Weights of a small transformer language model: 16 layers, MLP 2048 tanh GELU.
MLP neurons of a small language model. Each row is named by its layer, matrix (down: output weights) and neuron, and shows model dimensions 0-127. Each number is 128 + 32 x the weight over its row's rms, rounded and kept within 0 to 255.
A block is one neuron, or neurons of one layer that tend to fire together. After each block is what it responds to, as a language model described it from the Wikipedia text at the highest values.

L4.down482 [ 90 157 170 140 106  66 164 159 102  89 183  55 174 104 138 157 110 169 108 174 152  78  99 152 129 189 117 165 111 125 241 118 126 125 169  76 136 134 166 142 143 117  99 132 207 120 154 129 160 141 122 131 102  96 119 156 134  80 180  86 203  84  99 150  80 117 129 161 122 118 115 123 113 129  72 120 150  80 128 119 140 182 147 201 131  68 112 127 118 122  81 132 124 147 161 159  58 227 129 178 122 181 103  93 127 130 124 126 168 147 145 153 129 129 172 130 104  98 156 107 116 141 171 132 104 146  83 203]
L4.down668 [134  95 152 112 203 122 121  60 118 118  93 140 116 129 152 195 160  89 116 129 132 169 166 198 100 105 194  84 189 177  49 139 107 147  96 175  83 154  99 146 132 151 127  45 114 124  97 140 116 136 140 109 139 156 127 113 165 154  62 197 120 133 184 147 139 137 129 128  98 138  97 109 135  65 135 124  56 128 163 164 138  70  71 103 113 159 130 129 115 121 132 102 125 165  64  88 173  79 101  92 132 136 110 199 187 100 112 110 121 118  81 153  79 176 124 119 111 168 108 117  88 127 118 143 138 121 129  98]
L4.down1558 [130 177 111 150  96  67 125 169 128  96 113  66 120 102 136 146  95 189 130 131 163 104 141 127 131 161  87 136  52  55 206 115 134 109 127  98 205 142 130 142 176  79 102 139 179  86 108 119 139 162  94 154 101 104  72 161 120  30 157  86 180  77 108 130 132  80 133 116 164 121 117 144 124 170 108 125 195  57  94 138 152 151 155 148 110 111 127 124 108 161 117 207 106 134 178 125  50 199 148 166  85 174 135  78 115 113 123 149 159 102 126  97 120 115 148 115 120  86 172 153 111 140  90 140  54 185  98 181]
L4.down1673 [114 159 111  92  96 123  61 166 126 105  96 107 121 119 110 136  94 131 124 142 140 118 133  88 129  78 172 128  67 115 159 105  97 157 145 165 117 154 136 165 140 117 199 120 151  80  75 109 161 157 129 138 135  97 136 130 153  61  96 152 156 127 126 129  98 111 140 162 118 140 113 157  65 187 105 150 113  98 104 203 108 124  78 166 144  85 111 149 154 195 161 124 165 157  51 138 113 163 163 118 107 139 148 113 127 123 128 170 142 111 116 136  95 204  81 100 141 162 129 139 101  87 114  66  99  89 143 143]
Responds to: Surname final pieces. Final word piece of a person's surname in name lists, tables and credits, e.g. Flans-burgh, Cronen-berg, Kim-brough, right before a pipe or comma.

L4.down1096 [124 139 139  80 122 131  94  85 125  96 164 130 148  81 152 197  95 141 143  95 213 177 135 170  86 152 141  70  82 180 140 120 129 138 180 100 131 145 130 176 101 192 133  97 149 147 134  81 169 138  70 157 127 111 120  83 103 130 146 161 116 155 154 176 137 160  81 121 147 159  88 130 117 120 142 106 131 150 146  75 136 192 135 189 102 163 184 110 167 148 132 103 138 207  97 154 113 150 118  86 221 141 158 128 198 130  81 166 148 155 106 161 123 151 101 117  70 194 172  93 144 128 126 129 142 143 158 160]
L4.down1328 [167 134 109 101  83 139  97  64 146  74 120 126 144 143 176 139 201  79 130 126 117 185 163 132  60 144 115 118 154 113 106  52 109 126 143 125 124 138 192 177 138 124 173 127 144 158 141 152 142 163  90 159 113 113  53  80 146 148 182 150  94 173 134 185 120 136 143 103  77 173 161 135 146 133 144  99 141 138 161 124 158  79  78 136 126  78 147 129  95  50 127 146 105 101  83 120 150 126  60  49 151 129 141 121 118 159 119  86 120  63  80 175 166 122 160 134 162 130 152 150 120 109 162 106  60 157  99  82]
L4.down1372 [110 181 138 169  69 124 140  97 141  99 149 121 157 113 124 128 188 126 146 158 139  61 109 101 141 188  98  44 113 165 106 110 154 185  55 105 105 110 148 114  85 149 135  48  87 152 122 185 105 152 148 179 164 122 142 125 134 143 155 126 129 109 136 169 171 146 135 208 133 131 153  77  95 138  74 102 192 131  62 191 163 108 168 123 101 173 141  87 141 124 185 146  86 133  94 169  99 149  85 173 100 136 127 111 111 102  97 137 164 193  87 198 148  85 105 158 112 124  74 141 165 174  83  71 140 125 149  69]
L4.down1850 [133 152  83 106 107 126 152 114 172 141  81 193 106 166 170 112 113  56 157 140 154 118  97 124 131 129 113 193 132 168 159 125 144 121 102 102 109 115 123 185 136 152 113 144 170 122 133 141 133 163 124 143 129 148 132 147 178 115 189  45 100  58 185 138 152 123  68 115 134 120  94 108 180  85 104 112 128  51 144 112  96 147 162 124 116 153 149 144 119 161 118 109  96 123 109 127 107 112 127 175 139 101 181 114 107 105  91 144 179 103  71 147 176 170 143 163 159  66 142 131 146  50 121 144 141 132 125 121]
Responds to: Word-start after bracket/quote. First word piece right after an opening parenthesis or quotation mark, e.g. (soccer), (b., "security", "solidarity"; weaker on mid-word pieces elsewhere.

L2.down90 [169 203 135 136 167 114  74 181  79 154  85 152 147 151 155 172 197 112  81 166  92  82 133 101  97 159 114 137  84 174  92 102  96  82 126 157 117  95 140  91 109 123  89 139  82 136 129 141 137 107 155 119 179 120 126  98 127 124 117 117 124 116 153  94  92 211 210 162 121  76 153 102 112 139  87 123 119  96 174  81 118 138 111 124 119 144 141 133 145  97 104 129  94 140 123  50 106 114 118 130 120  99 112  97 130 123 116 217 133 124 156 174 155  88 121 134 147 108  92 119 192 200 102 148 154  73  66 138]
L2.down217 [115 135 121 156 181  93 117  68 138 161 128 112 171 102 148 133 122  82 125 149 129 131 141 151 158 168 154 154 145 186  77 124 165 104 127  72 157  86 162 152 155 121  78 156 118 130 147 188 215 143 116 118 107 117 225 132 174 123 104 146 149 102 153 186  98 148 168 127  89 169 119  91 120  71 112 111 107  99 143  46  88 109 157 149 110 123 132  97 188 125 157 210  99 158 134 153 141 133 115 117 105 110 103 157 142 131  92 140 124 168  92 103 112 140 159  90 213  63 120 104 139 138 157 110 127  74 113 154]
L2.down223 [116 163 155 142 151 114 168 197 132 110 112  83 143 161  98 104 131 176 136  80  86 164 131 131 107 162  83 164 150 128 146 113 128  42 174 124  90 114  78 124 175  87 107 170  94 120 132 125 121  81 139 106 115 100  94 116 175  64 165 118 118  70 111 147  92 108 179 144 156 125 190 156 143  74 140 161 168  27 146 107 127 136 139 120 112  93 143 152 130 133 165 122  62 155 131 111 160 165 163 110 100 128 138 147 116 146  77 101 126 165 165 113 138 150 162 118 132 104 171 157  53 179 128 132 163 167 121 149]
L2.down320 [110 195 127 125 209 103  90 109 147 142 126 125 120 131 138 128 127 122 229 157 104 138 124 129 105 162 165  90 133  96 124 157  85 110 171 145 135 166 170  92 146 138 121 102 129 156 146 178 141 122 121 145 174 161 144 155 160 123 120 141 150 132 138  87 133  63 123 159 145 123 140  89 135 133 203 145  94 118 129  95 120 110 178 154 106 151 182 138 132 151 139 127 102 138  99 142 111  91  86 137  72 163 112 138 115  90 179 135 146 105 168 146 177 136  89 162 112 102  59 185 131 122 176 214 131 130 133  49]
L2.down404 [131  99 127  93 118 125 137 158 163 116 136  59 106  96 149 140 109 100 117  91 133 103 126 192 162 167 142 107 143 142  94 107 172 102 130 134 147  88 151 127 157 133  87 135 119 180 155 106 139 152 100 150 104 111 133 131 142  61 121 164 117  99 135 115 119 153 131 115 120 163 126 138 152 109  40 115 118 136 180 136 154  71 148 183 144  95 116 125 139  98 122  97 106 166 149 165 108  72  69  58  61  75 106  94 118  92 132 184 133 147  70 176  67 154 117 138 198 146 141 116 224 151 137 119  47 166 135 131]
L2.down468 [136 163 114 194 137 165 131 178 102 183  93 131 129  79 122  93 178 167 134  84 159  81 127  84 149 155 118 143 123 135  62  87 147 134 142 117 128 126 160 135 122  87 137 178 143 131 134 114 136 192 136 125 118 102  99 157 163 174 146 124 173 141 146 113 113 141 182 120 121 156 119 102  95 118  51  86 107 181  49 213 147  98 161 113 107 112 110 147 181 146 141  77 141 124 121 106  97  41 164 102  89 122  56 148  87  94 148 126 124 112 179 110 101 210 136  94 113 121 138 158 151 109 130 156  45 142 122 112]
L2.down513 [155 103 119 124 127 100  84 111 150 108 157 124 125 130 133 116 117 146 161 159 140 228  88 135  89 162 154 164 151  90 120  91 155 150 169 114 152 198 107 176  99  91 167 123 169 189 177 129 102 111 132 139  58 153  96 178 151 126 166 147 151 106 168 139 161  94  97 184 122 131  36 160 133 102 142 120 123  86 141 118 145  99 120 156 149  60 167 140 181 119  80  95  92 136 115 118  94 130  86 109 214 158 162 117  94 100 189 130 117 168 122 115 208 140 126 222 154 179 120 110 115  62 133 115 117 153  79 100]
L2.down742 [ 88 154 164 127 137 174 147 149 112 161 126 131 167 115 169  86 164 104 142 144  63  90 162 110 154  96  78 161 106 106  84  93 112 114 169 229 150 145  89 116 183  29 144 151 143 176  68 124 113 140 100 141 184  93 102 137  99 110 162 110  71 115 178 114 142 123 111 115 143  56 166 160 171 152 101  68 122 116 115 167 137 163 125 117  77 133 124 151 106 132 145 136 176  96 171  95 119 133 119  85 185 158 120 152 136 105 115 119 116 118 136 101 129 148  74 169 158 110  88 121 149 122 125 118 124 109  76 140]
L2.down852 [158 169  75 150 139 133 150 184 149  76  99 176 106 150 128 190 110  78 175  69 130 149 135 111 175 186 146 154 111 236 101 117 134 113 134  87 142 103 148 129 108 134 109 110 158 120 136  96 152 137 146 127 135 140 182 135 128  87  73 151 128 128  98 156 111 141 149 160  88 169 136 102 151 101 131 159 113 138 146  76 159  75 117 101  78 110 111  95 148 166 211 211 101 137 110 206 154 129 134 148 156 128 102 151  95  85 123 120 116 164 135  74 158 136 129 115 111 160 149  98 100 103 141 133 137 187 181 137]
L2.down865 [158 115 107 143 110 162 111  61 152  58 156 149 142 152 171 186 134 113 125  93 125 105 115 110  93 132 127 126  54 163 144 136 151  76 166 187  87 129 104  81 136 123 114 104 120 100 144 107  85 133 135 141  93 103 147 168 158 142 136 181 136  81 109 112 123 133 133 107 142 115 114 142 156 173 121 104 148 153  81  49 105 118 106 159 119  92 100  93 114 135 180 182  69  98  80 151  82 105 177 126 143  92 121 117 156 146 133 108  97 185 177 169  95 109 125 155 131 139   2 107 137 154  90 114 140 101 146 114]
L2.down1088 [149 129  87 153 136 112 142 118 121 124 141 164 131 138 149 117 152 155 135 143  69 156 150 109 136 161 102 123 183 122 141 146 131 154 109 191 123 167 112 131 167 116 103 158 156 110 105 190 109 190 100 151 114 163 112 111 130 142 132 145 141 104 151 108 188 118 129 171 128  78 167 170 178 136  89 150 142 149 136 143 104  87 143  82 105 155 154 136 128 123 116 179 150 131 103 177  98  58  67 106 176 107  93 142 125 154 135 112 137 154 135 153 114 110 138  44 138 152 138 115  63 158 132 157 116 117 115 104]
L2.down1157 [125 100 166 134 133 149 118 115 161 127 129 115 123  68 110 178 142 122 124 109 135  57 203 169  93 108 151 109 118 130 108 174  46 112 141 119 148 107 109 102 111 132 185 188 158 104 102  74 137 129 139 155 165  82 113 106 138 102 176 119 127 142 141 120 147 155 177 150 145 128 137  92 117 178 145  98 193 106  98 127 151 111 164  94 179 121 201 138 132  80  67 132 154 178 170 148 131 126 118 136 166 134 109 107 184 127 140 165 132  72 181 110 121 123 131  77 123 126 128  95 161 173 129 147 139  94  97 108]
L2.down1368 [ 65  83 194 157 185 198 108 107 141  75 130 117 160 167 189 163 108 126 126 122 105 173 135 156 138 131 101  73  94 143 164 177 142 121 122 128 111 157  93 143 106 113  99 100 126  92 169  77 144  78  89 159 127  82 109  82 163 144  93 158 188  52 130 162  91 119 111 160  73 107 111 149 177  93 115  82 130 168  92 156 123  96 168 153 115 164 153  87 154 157 164 138 128 120  91 136 109 120 128 121 137 103 100 149 111 191  68  99 156 143 101 171  87 178 190 110 111 113  57 101 126 118 153 204 142  99  69 173]
L2.down1548 [136 127  99 169 135 106  91 153 139 109 129 129 108 133 189  84 141 123 100 112 140 132 103 145 229  79  91 143 164 130  98 171  80  54 108  76 151  91  81 155 112 122 175 192 143  94 103  74 154 114 119  90  95  88 135  89 160  87 119 150 107  76 155 125 134 131 102 166 180 110 173 179 157 134 116  95 124 111 158 112  89 103 117 109 122  85 115 130 126  82 149 121  60 153 150 105 170 144 121 134 108 175 198 144 120 133 185 148 139 146 120  86 136 166 154 142 131  99 148 118 111 169 148 130 107 171 109 173]
L2.down1774 [124  75  77 113  81 106 108  83 134 119 153 107 136 119 141 147  94 127  98 166 166 139 116 104 223 165 230 124 115 155 100 173  92  86 104  69 164 101 127 185  65 151  74 211 154 179 185 159 131 169 145 157 103 178 104 148 103  72 119 100 108 135 150 138 175 162 145 199 113 151 177 103 114 128 159 114 142 145 110 134 148 199 127 156 125 141 164 139 128 116 116 140  99 126 151 156 125  88  83 144 127 148 125 191 102  63 141 173  92 144 161 143 129 171 143 135 138 123  90  60 100  94 141 101 112 158 132  95]
L2.down1792 [ 98 143 130  94 172 137 131 132 145 181 103  83 159 154  81 160 128 118 127 104  58  84 123  98  71 128 147 181 150  93 149 109  71 177 120 140 156 183 131  82 160 153  86 156 126 162 125 170 129 121 135 109 131 103  80 132 123 118 110 105 137 141 158 109 116 117 147 218 119 153  98 121 115  84 129  94 110 183 155 153 133 142 168 138 101 122 153 138 182 188 147 166 171 133 175 105 104 145 128 147 161 105 103 166 136  18 137 108 179 130 131 133 179 188  99  83  58 108 156 128 147 163 130 154  99 134 121  96]
Responds to: Mid-word common-noun fragments. Second or middle word pieces inside ordinary English words split by the tokenizer, such as j-ug, rep-ud-iation, l-end, comp-lim-ents, usually after a short consonant piece.

L2.down143 [125 129 160 119 101 131  96 131  85 121 164 129  80 147 149 142 129 117 127 106  96 135 114 119 112 114 135 161 144 138 148 119  99 123 120  81  64 118 114 123  82  81 164 127 170 147 139  73 132 155  93 109  88 129 124 124 165 163 122 105 148  74 117 110 173 133 188 136 154 171 133 105 150 112 116 106 145 135 109  87 110  98 165 104  65 119 130 113 131 186 137  68 149  95 135 167 123  84 120 143 162 160 152 124  89 131 162 122 171 103 155 145 149 123 117 136 137 237 108 106 143 117  99 104 120 146 155  71]
L2.down858 [ 91 129 104  90 149 118 134 139 148  90 163  93 154 116 137 137 150 106 165 128 136 131 134 108  79 150 103 102 151  25 180 146 157 164 114 104 117  99 122 151  93 101 120 170 176  12 102 150 176 153 121 121 114 159 106 101  85  79  44 113 136 189 146 133 126  90 121 100 124 107 110 122  79 125 109 135 134  95 137  48 102 104 103 160 156 127 181 143  96  99 120 116 123 161 126 130 164 110 160 168 164 159 198 157 145 139 112 154 174  82 137 153 159 103  98 155 155 151  95 119 108 132 177  75 180 115 146 176]
L2.down902 [162 159  84  94 122 173 106 108 102 176 199  67 115 104  98 112 105 196 129 162 115 116  90 126  65 127 104 160 122 106 169 105 147 145 138  73 135 137  94 123 148  99 173 144 197 150 131 127 108 199 132  85 149 122  70 114 112 104 136 135 156 140 129 176 122 128 144 134 131 150  74 106 145 150 110 112 210 111  83 181 123 148 113 164 136 152 152 160 131  96  96 161 138 144 154 140 109 102  83 157 150 164 184 142 150 102 137 146 137 121 105 145 134 101 118 110 117 158 161 191 184 160 114 126 101 158  85 111]
L2.down905 [ 74 160  91  98 110 138 111 102 126 151 209 160 156  97  98 110  57 108 132 122 130 134 140 159  98 121 106 172 144 122 146 159  87 103 116 149 155 143 187  98 119 135 143 107 145 136 128 198  72 102  83 153 163 125 138 163 167 129 123 128 155 156 146 160  62  83 120 134 113  55 160 136 184 167 129 105 163 125 149 133 209 142 118 136 101 152 146 133 152  79 116 115  82 112 113 142 127 147 146 109 162 143 152 149 129  73 104 114 134 110 113 169 141 129  73 161 188 141 209 112 117  86 143 135 177 180 132 111]
L2.down1004 [ 91 136 149 155 157 159 142 176 170  95 115  82 162 145 102  81 202 164  61 102 111  83 199 107 131 147  76 170 145  90 149 140 204 153  61 122 204 154 130 135 167 121  91  42 123 196 170 133 101 124 147 133 157 145 183 121 149 143  65  96 135 143 140 155  40  93 155 147 133 147 147 128  77 119 159 159 132 108  93 157 145 144 108 157  79 151 114  89  86 102 111 119 109 101  87 208 117 102 194 125 235 115 157 141  82 167 150 105  77 148 116 167 168 135 178 115 162 138 112 128  87  62 127 142 147 152  88 107]
L2.down1095 [136 149 121 118  88  97 143 123 143 109 136 121 165 146 158 208 165 135 105 140  99  60 115 131 148 100 110 153 128 193 186 124 125 142 141 133 130  88 164 142 168 126 176 142 130  60 169 131 143 138 113 146 166  95 101 179  73  94  89 126 161 106 138 170 120  97 134  98 118 160 103  82 169  96 111 148 177 147 125 112 107 166  94  90  66 115 112 124 149 130 142 172 177  90 113 150 130 172 176 161 106 130 112 144  86 142  93 116 146  84 125 111  87 156 180 169 123 139 154 170  93 133 118  95 105 171  87 101]
L2.down1216 [186 146 113 132 160 139 121 159 136  85 112 131 171 142 149 116 134 161 161 136 115  73 153 162  91  92 125 133 160 152 142 156 124  92 123 166 122 160 148 127  94 135 145 108 126 173 143  74 162 111  54 154 172 110 109 172 134  85 164 171 110 137 108 121 127  88 109 101 175 133  55 147 140 181 124 140  98 173 143 153  99 151 123 139 142 102 143  82 127 124 137 143 132 168 147 181 142 127 106 149 130 150 153 140 107 113 214 144 122 112 147 111 156  43 123 153 110 166 140 145 100 148 138 129 133 104 117 154]
L2.down1236 [105 100 169 186 116 119 173 110 132 131 120 133  71 160  67 199 120 104 121  73 111  81 176  76 114 129  75 125  97 171  75 123 153 104  96 130 128  75  88 145  46  93 165 112 122 139  99  59 169 121 123 107 181 189 113 143 150 139 118 204 129 150 136 117 100 101 157 146 149 120 181 128 150 130 149  83  77 139 161  83 120 168 155  69 157 140 134 113 117 131 179 165 165 146 104 152 168 151  88 133  97 128 153 125 104  77  95 106 138 137 140  91 135 142 136 150  81  64 159  77  99 122 166 102 191  77 156  96]
L2.down1246 [122 103 142 138 177 154 105  98  53 121 175 157 175 124 102 181 187 109 147 131 111 112 122 143 152 173  68 156 127 106 131 116 140 100 115  88  89  92 152 139 144 128 144 123 114 132 102 122  86  79 111 120 164 170 147  93 174  96 108  97 153 209 161  82 121 117 140 150 118 121 154 164  93  61 185 158 158 192 108 151 100 192  76 181 124 116 140 141 160 174  57  92  68 205 156 137 151 137 136  80 111 182 132 151 188 171 101 167 152  87 129 201 150 129 122 143 111 163  80 115  90 131 131 142 119 144  70 123]
L2.down1316 [140 133 105 130 128 108 107 104 134 156 119  95 156 196  93 134 174  97 123 105 123  68 150 114 141 142 162 129 124 153 128 110 181 140 131 110 128 144 123 161  98 152 132 124 193 151  65 122 137 135 118 109 142  88 175 176  65 117 102  96 154 207 136 153 109  89  87 134 114 128 148 130 159  88 162 107 107 171 100 100  63 144  97 115 108 136 104  98 143  70 115 184  78 108 122 193 165  90 102 147 130 117 121 187 118 101 151 127  96 110 166 129 144 109 143 102 180  86 127 114 127 125 124 216 167  96 168 124]
L2.down1353 [117 141 146 123  90 160  96 120 183  49  95 183 104  99 129 143 130 101 125 100  86 122 119 114 129  59 122 150 128 130 143 115  67 104 152 121 132  78 161 101 176  66 204 142 147  68 140 116 195 142 174 101 147 130 122 161 147 124 151 178 134 139 145 135  87 127 108 158 110 134 126 100 134 140  73 121 110  76 108  54  94 188 157 120 102  71  90 135 127  69 179 154 115 129 148  88  91 104 121 149  95 130  97 148  80 102 130  95 145  53 118 127 152 137 133  99 121 149 116 172 142 168  91 129 138 152 144 156]
L2.down1552 [105  97 109 144  87 165 136  93  93 129 205 109 108 110 131 158  50 121 121 113 140 155 153 135 122 164  79 133 123  78  86 177 174 162  48 173 111 120 127 152  92 107  94 105 133 130 114 146 135 152 123 156  68 142 128 116 137 136 112 150 100 158 164 137 160 170 195 164 128 138 139 111 127 164 134 126 143  87  93 195 150 129  66 104 115 119 132 101 130  91 144 131 160 145 101 129 159  77 163 119 160 115  87 137 163 110 190 139 145 150 146 190 149 124 176 140 112 179 116  95  82 122 152 189 123 104  93 155]
L2.down1577 [127 154 131 100 147  99  90 150 107 173 162 223 150 134 107 145 143  95 175 160 110  53 147  62 178 140 135 150 117 111 141 136  97 136 100 163  74  20 122 116 162 157 194 139 177 128 100 123 160 122 151 134 142 143 161 132 132 111  99 205 197 153 140  70 106 166 182 121 156  85 138 141 119 144 129  89 117 125 233 113 102 177 110 111  88 146  80 132  85 125 107 145 117  95  98 128 125 153 154  71 144 106 123 101 119  93 144 148 111 100 124 131 153 114 121 155 165 151 124  93 161  83 113 131 127  98  99 161]
L2.down1770 [ 59  45  87 177 163 182 100 153  98 140 159  71 143  95  99 122  74 255 136 130 150 139 129  93 113 149 128 123  95 124 150 134 106 128  57  67 150 163  71 103 126 148  97 109 142  86 126  81 107  97 156 107 137 168 169 142 110 111 204  84 105 174 169 127  99 112 145 112 116 203  80 180 138 124 164 114 139 113  67 133  61 125 149  94  67 122 118  88 142  96 162  63 196 139 120 147 174 158 164 179 101 116 142 145 119 161 151  62 118 102 139 157 162 141 159 154 122 119 174  96 106 105 144 157 170 117  83 130]
L2.down1775 [127 108  65  79 141 140 151 164 153 128 131 180 179 138 111 132 128 126  53  86 151 154 122  71  59 220 139 145 129 171 152 102 124 140 102  95 165  63 135  97 164 136 135 158 197 101 123  70 118 167  93 131 157 138 158 148 145 117  55 109 145 105  74 125 134 108 141 184 154 114 116 156 166 104 135 142  89 102 179 106 134 127 167  43 119  79  91 139 152 143 166  78  50 145 187 101 130  73 164 169 173  53 147 155 100 126  79 160  80 156 169 130 117  53  91 135  99 111 117  89  81  71 138 133 113 140 150 160]
L2.down1980 [199 154 105 133  67 201 151 111 163 151  79 126 116  59 133 127 124 157 107 126 159 168 132 123  93 112 131 137  88 182 130 171 102  98 208 147 125 128 132 109 147 149 144 186 191 106 149 101 102 148 100 124 105  79  65 183 118 165 170 148 132 128 114 169 156 123 185 100 150 173  84 143 173 174 134  46 149 101  86 131 147  88  77  86 110  84 133 176 134 154  83 186 161 114 128 102 158 195 173 157 102 145 137 145 133 111 111 118  94  92  91  92 117  86 137 149 115 131 112 135 175 172 149 136 103 139  85 136]
Responds to: Surname and year-prefix completion. Fires on surnames after a first or middle name, such as Ginsburg and Cunningham, and on a year's century digits after "in" or a month (19, 17).